From a checkpoint of a small transformer trained on Wikipedia.
Size: 9 layers, 32.3M parameters.
MLP neurons of a small language model. Each row is named by its layer, matrix (up: input weights; down: output weights) and neuron, and shows model dimensions 176-367. Each number is 500 + 40 x the weight over its row's rms, rounded and kept within 0 to 999. Numbers have three digits each.
After each neuron's rows, "fires on" lists the tokens most often at its 100 highest values on Wikipedia text that the model never trained on.

L2.up17:484549515611521501481477456507477445468494445511509448522524451474596485470472508474442513487520565498447478522450494441472455532421506540489451536534466542511502475492443553492519414558508520482533424474509539491492465471514595510505558484516531508464471582444492564507493528514497508430566517496497552503514466423461510481420568500530538487511494513511461484566494410590576535521540514397532420485492515516485496508502528502471542530494468475557481543563518484509459499562435512515474482420479520556500481477501369495545553495541507543554500478517538501575414469502562524589
L2.down17:469547434521412537478514477520484484525458440522479443549534550476499469473461433483496503535492527458512474460571460481520509456549569535465623525448436497544475455442459531601481493482564487496530470525568458472528531552503465510441513480466549612516542488542530502480546506468475496472461484447506471519491499508548509459485483547475529527405491496446525496473505521493523549535437503475434451450471507498528531447519451516513493480554478512475509501514532431561535546509508529536530532515438530492495580498508520562464497528562512512392544506496536497529530551498521446564
fires on: " and", " |", " or", " was", " were"

L2.up1332:575503394550549463509509539446480484514541512591531481484489529519495495521467553525454512552524461490472472508511448487499506594448432539518502510505506472456452501506562464493516458518508563526497476565556516496519481529465523504427467467537429503510513592451477518522489493480528455493513551470431468509434586463478472523443440551484544476525464517526484475374516471487548509488514507541484562480502491423470518532535535508468465459467520509497462479465458501478494483531467538449560425458563467541499506557555470456485594523493539512488477459543567475399439503540530458484
L2.down1332:566514448485595523559544478492508487497507494545555543413470435471512525532509382436522512537519485489517511474541509549513458588463511514452576496445483584532504555485487522546540522522442502468484489410507557556397482487498518506491466503438482552542465512469433475415520521509530561583522537462503542516544448513454533484431534505504529425431548498508461464468476491447468521481508493524491403533496468533544483523508401578501521405492470545473547505496472568508553561506529480486535476495609580456490530483520538572545460521480509511529512466503486483521491483467506527399
fires on: " and", "),", "-", ")", " of"

L2.up1998:525493570405509488433467520527484489482586445498498433504541561532510491509555559489581486516482569542545518536466381521564522548479495503481449481552460478547458485513486551480549587494500483546535464531518556464488469503552516437517466436477442538518481526445544498524482544504500396491487475501521466463494567495518531481470449507477502481446543501571494548491531571543451480453404466554521534568468520548428422476502438523468474489524522508441470505537503436457495469474415507448469493458456554495498485443501470452483461506551439475472446432514461496546531571527489427591
L2.down1998:539574512466500512489497545534528512459476480550511486496421472539509471484487506415497476532498449494448501418481600464479543472506516490500511499398471515523461515574489495485578454533480456525530497600483527477447542525503466542557483412509530476576385528512496464414516438481481538530532514461487512507497508523468546465417530490512537494480530459541556504523444524497489502425527557470467506459483500564501474500587536487545525520568535469491537491431499484528524458509525511555492569495519529481476514538481543442485460534518500480473459487520471568514485460457563491549
fires on: " =", "=", "y", "e", " →", " +"

L2.up167:552491531492524465535519486513556492567439477512502443480525491555435540487445547543477521504432534458545509527542511447566490534523501426490464524510523480506511505501477475550544456528530538460493543487544523486502411470485550498417516474474511571520463484552554500478576531503514504473557492501541447533443523501521526449390495534592534525435564481491484455524539477459445523499571447466466510540520491482532463521461474431481526514437473457513492441494509466622468480518499464530476524505529499588497468530430562487500530492490522464531545507487510611549464501523505535431
L2.down167:577508535523491513488517482553520538469475471520595484488565514512378512519498573482484531521421481443429524527492443516509466488424492476451491441514571575522531495439483608537517501547534493487426491445559507527467484508548478478533473467517482540539466547500484488470551552489544479480526522517469482433527580527454491470451534537524487607440523512452547464450495551464487477529566461526555456520528572473522522539534561495436557524484497457514467461448525443539470502520532543535501523512546467480426464504503495442455466488479465507516554488513528456490471560427491452484
fires on: " as", " called", " named", "amed", ":", " known"

L2.up1807:425517471552454434520480481511540504396532489544440509461509423487464457540492508431439505451443524534437479490487512526527539535408487533459436512437595512478518528523519459582531549444534510489531482467560473503543503499538518467509465464518490523484472500490533490458497535441455526524479541515439569565467495502514501510429541513520451457504503505475471519488476410469535556436557573570536529550587506489550459533533572519478470615535504536445487532499477506518508536530491388416542573464533476450504537479520471528527553606568564490517461517529591464600465489462481569542
L2.down1807:530567494459492513473630450510551513537439460475535472438521554511518477509424438519511531520518523488491510452409509446502479521525497505427498486490473479627575442431522519547507435505444452568546539507504429515501567531454477455458457564515477551488453588542401499487477501443487468498558480489572521533512525515456540499487519503502538464405438520488510495515500498425428495514513477491538476500497543590503515470495536487538478454423486532569516523532489513480504461544447456526498506537535537492517461504530526459454456526496538518439542453495591520512465545444478487493
fires on: " and", "),"

L4.up1242:610416465624493455480465430510500462511523548406513573456499517468495490532463460482495528557467532571567513475512557478442504491459510491462443490507502432522483550489480484528468468519508419504605493522570523544514523536466565565463537500490532531510425474479516555480549544507428562472497458442500459473559528569458541487515471481567521627473420479505434418499481465499495517507488477537486557553519397504540498457457534472528461469573444483437549536475467497533504457477479532497465479498512512450481516480491580492539497468467450586511487565457527513484418471522513516524
L4.down1242:494594512408489521501507532469496545479423476598476438522506499549441523488576498509481454483526484523434504462500426542573534544462479542508489512498528530480498463537552492501502523459492511528447503511489487482511460494518476484547473460428470463568492530536510452488505499529495484518539524550515521532442619489557501497489514535418490444434570483492596574511478555468492542503464486499512462511485479495490481570520522454515595497478537516554504475567529490489506463513516436538538513548412474502479521528548445525451448486503574467530471463476488560511538568529535487491
fires on: " as", " in", " of", ":"

L4.up847:466519555494463524548470527512505610491501498512494479545531467411412466472509479478498458572527410494543518530551493511472489542474433472525474479582569572522515503488468473497470552499473481455535464477540534505543468490541561551537527497487521568470425403542497573477442485532539532508557509590499534502473449464526491461487455526469533496588487536513520596390482466463442485509466512471481542523396506454486491449465553535473487458382526503470554468549423462488492518514483495539569534542462445522515464545523485414455547509478462480473494450485487506463554519463633520543
L4.down847:412561510457493495408484449465438479569532477524485494518540437515534486508470471487485485491476516452462500517427488498479515477534497448532467517516516434506441447544532500492470477506460516546480512495479543541538574497503533493507545584504483538457483527495527598475530489467492481499455562558534496471498419550492467541466491487530456490507460489456427549529502501515533508565481446481489444503499438526449407506553622495477542515541473534543492527502494489452460546544520533555440486544489501487494453491480502494499424481480525453480510522498488493515479505494516484465
fires on: "\n", "-", " re", "–", " re-"

L2.up282:549550422515417494542499466584591498480478431609508457464521531529512479540463492480486516504478497422467502528483526499487543476529534463451508524524447528523451505534540526583546423462537543489484449399501493453579526500510514510407500482549451510512538495534581532486556492479520496445506478476499492523487494488529425549474472545498480494438467534500498486495557500511495510421548472379487555517501506500507453508468502466536490566525438462530475431477465559516491549518502461454418465448484529553447527548519485578440475448498487368550518549501536497484434476502499455503
L2.down282:545438507481436444497488449627503534438479421565519507494495484496473463505483467522537566538522532481434581504473509497520454570470491479456547576525485473459465507488521438524460454449490503479482455512529502544480500484501463529591469459524523520464519499466506526503511515471508528566475485488515478483439542484490522503506556469546453525439487553519501547536535532492485442549548541572432500524494498483493587482472487528504496488487463484525494538521487532458483507469555485453579454510546452413485433526481431439415487512495502451517550515494517542477478535483440479518
fires on: " as", " called", "t", " lab", "anc"

L2.up270:504553567499531513526438436565535431489496528479457501505443514450508492496479479533485497514487427523478473491515480488529522511498481490490498538546582533471485522460472477457539519491528508524501520534436496577446466537465591445498528432578517487464393514502511606518483486539472499464510487537408505529530476407503519489516594477548464426529482499461455495464421508416487547482524480443568481484462542457512559462502485510518472489475522539542444497507501512523495546488427505475510576420432550515605451542489439546486500449509513509432541527454554463490493513502532485479
L2.down270:518490509501482457535565466525400533465483483494527468463529487454550503542520554518528560528515519475466546488393497425462475436475508498555468472500545485561512444441496554461508482459513513525463510461484475550554459585514511548567467487496464548559414435510559509478538522368530470495544586522482488506474603563504438486537497513509461525491466463491480489494471546527533452473515382480538410504441488462552451444511488501563516478507479556460519440482538489542511415504532483478493501450552478496535464480492514501541439491492554590516488474463451515502453556486498529500
fires on: " |", "-", "|", ":", " by:", "="

L2.up871:431526523516504450470489451495500542512439561515459519448473460479475501541514509518551475462540516478536483461488477447490460512492499488526524486481507474507519483486543518491515537605581523548490480523512518447455496467583476551471559512534496498463564494552408488548465499516471473475457598505461489569527452553540514557437557582504535481529462385525497453485494504548521492465545522494473438582539484456435538572486483449518454542490507542527504503473471518485482587595535510451502475437488491459455478560456469536595523487495531527489500444462485474535539547522458524484
L2.down871:473502553465509530498462515538507484613546448505491482528493468551540466480527471457551531529489526494459573530477486501546473508543491540602472542511463488444475497458468503497543468460472476439504456515505456528544537489517509491497460493496514478508499536496454520434490433552538508527502504499451448558576458538486476508499490487451483441492521482513488529417528480436528510486456524525527546510455463524499504439454493479452521594517522495574466550493505502451502570472495463502487535490568523497491539411514562515448448496486509476464518546559455532509486522464472458555
fires on: " of", " –", "l", "-c", " ;"

L4.up432:533497492473457506447463495499495494435555511443496520562525422526484524473598500527549559535509468478553572532556496527512506451498516492511479451459413426450489514482517518494478518532474538462523474409477521508528510493528442476504464495496501541452529550539524482473545416551523485487430456479515509496538512492522498523522457518511447416560557537557480428467529492487457493476549511433447484514563501484500515542573411522524501479493487517483470498517418464500477545483533402564473550466542464541500453483523452517532565526493479476526457462502485534547552486519472469598
L4.down432:442497505456478506557448490475499514495530491489479474523480460543524487461488503494499460526478505502585558477438519536485503433447378396487450531476501458563492495450516487503475518444486498543465412527523468429505510493508420461478481477555445524510524454573511529517511540521504533518496501464534526546564515491494493512459531493535398503561516474474495512540515515480449495443454437501508484514475465527446418512535472487572527505509480536454451566524478484489483508543472456430420462512494468515582476455468456557520526464577444536514547474553540546514524465481558496544
fires on: " W", " w", "w", " Women's", " (W"

L2.up1899:461505519481503479531535579519467511458555456460496412463438522539474500623516516473520538471437541547554504517502471431545490453499529465499440471545451396487484499518496597502459503486541430472454462500579578503526451481517437514474521438486492539518488499483552602531543536477492467525516458512505437451519469460550463451543373552444487526534491563444495547570568497496525433530390566493467490498475482516544487465521535528501534502525507513403448588544508498510522490506512485450520567475488540502585548515515536460518527475470482480464540562453559592491486497442520427512
L2.down1899:519509507422477483464481514517466499496542446486527546509498476489516516469525560500490555467465514439547472502500497591569530473490531489473488506428513494480495553517423525520411551497554501499530440553443489486429585547448553511499480527498554484485461530535431474472501432458542484528530494442479479433532514527503481537517550438540512456438505487486547495534540472501509526491596442513493437511506438476423492565501499460488486491545556515480474550449511519522490463517505540531566460523482432396425410502465485444453562514484499473431492501510476495554444461494494585534
fires on: "y", "al", "e", "an", "a", "N"

L2.up369:481458479467540544406451436451538467496559516524470543521402523429503538455516588483479520528498454521496481520508531493509510478457509500479465526415452425470519524448475587464534488502505488559488501507571511529539560506571453540482457515420523451482518499504493505528416454497520472486581487605417517540528507450437529532438460452518478530497499492447450469505450493471435522521497558464460525589426444496496502527458469559495567496422454557499485477496507492439422579484536410536507575473529535513521519511467549472496537478494555550462489445522544509481401469446508491457
L2.down369:554542490510544551513504486485459562530478489516470449470541511465521486460551479553521510508482522509496553505562485528577465520462459575447499518513532567492507472467498619529430558550486467485440572452450517523532451496502446495474475454470482458561414487457558587577482534438527497511485441565419534533465499603567528500487523421474422483442420554471494547549513555502447509462573463450538462480483517521482508534533468492554504535555484521486440444530552537538497553478489461529507562527573544495545589544572520459501461608492532562518483513493492554461476505481483521524
fires on: "-", " as"

L4.up1971:503506550482476489529455533449499528556517514495508501552519585535459475483536427490477464464485477524444521486533554511449532490517474509429425521442519536486520530471537496457498485536515522503533495471480504440467476470554506461505493486468474499537510506501554504425480514465558518568505519575468500514493522517480490467501526520491503534534455515484483438518519522495514499495428483491431513518532519516436540500468459529559423467432482500540544492537500406530539398470473487602490519591448569490547497460505492447529519543506409489527485495445446494492512509475521492560
L4.down1971:429472501458469494413496503488532529515472460509504500487493510531492521481560554518481484506471491523496503498491487556459498476488517560447454504528488452483479482521532504472477495446426504489432518454499494517373500542542581509593491453482485468434523528484487515500500506540495555525504454498524481482486439525505478436496596552450491478502526518493505523509527523458563507507466497512532514520481512531473474595616466478479490542490497544507451414479559492506461464527501492499491503489483516550530498480512506483469514499506579472540482443491477473483482510524529451507
fires on: " and", "-", " to", " or", "–", " ×"

L2.up97:480496480518473409487522495527454520471502513481494535541517545477497492445444507459507563417526576519513452445434512422469469433459522491521510508516457431491499512471476488515480512545471513471464498539531540498499437516480531458485534526537471482572487442459539495552492519459475446446527402504580546528463475467515542540538512489513416519426547545476428535543513454449634518537519560470509484523444509494465497550518454447542521529490493535443472566493510512568472526417468533474467526518494497543570514470471479564425489494414485495494581472458515525435526452501425465471
L2.down97:544549499515523509476501478478494546497493511529433462522501462474538487487539527517498480591508459469584488561528577547516551520536498518514542483492460495515489497584576516472472474457463439493449477498491425477509539573538549535512528518500499438521431507500529519532530516461469451531503490555535454502520472528491435596441519531471513418516497481531522476483507535506471520463490500503538514513471468507525471599437475484518470464478459520478483471465529573554495481503523481495420547510545475487460504475496523430474499443502523538521474436491506446488573460437479514424
fires on: "al", " Mal", " Liberal", "an"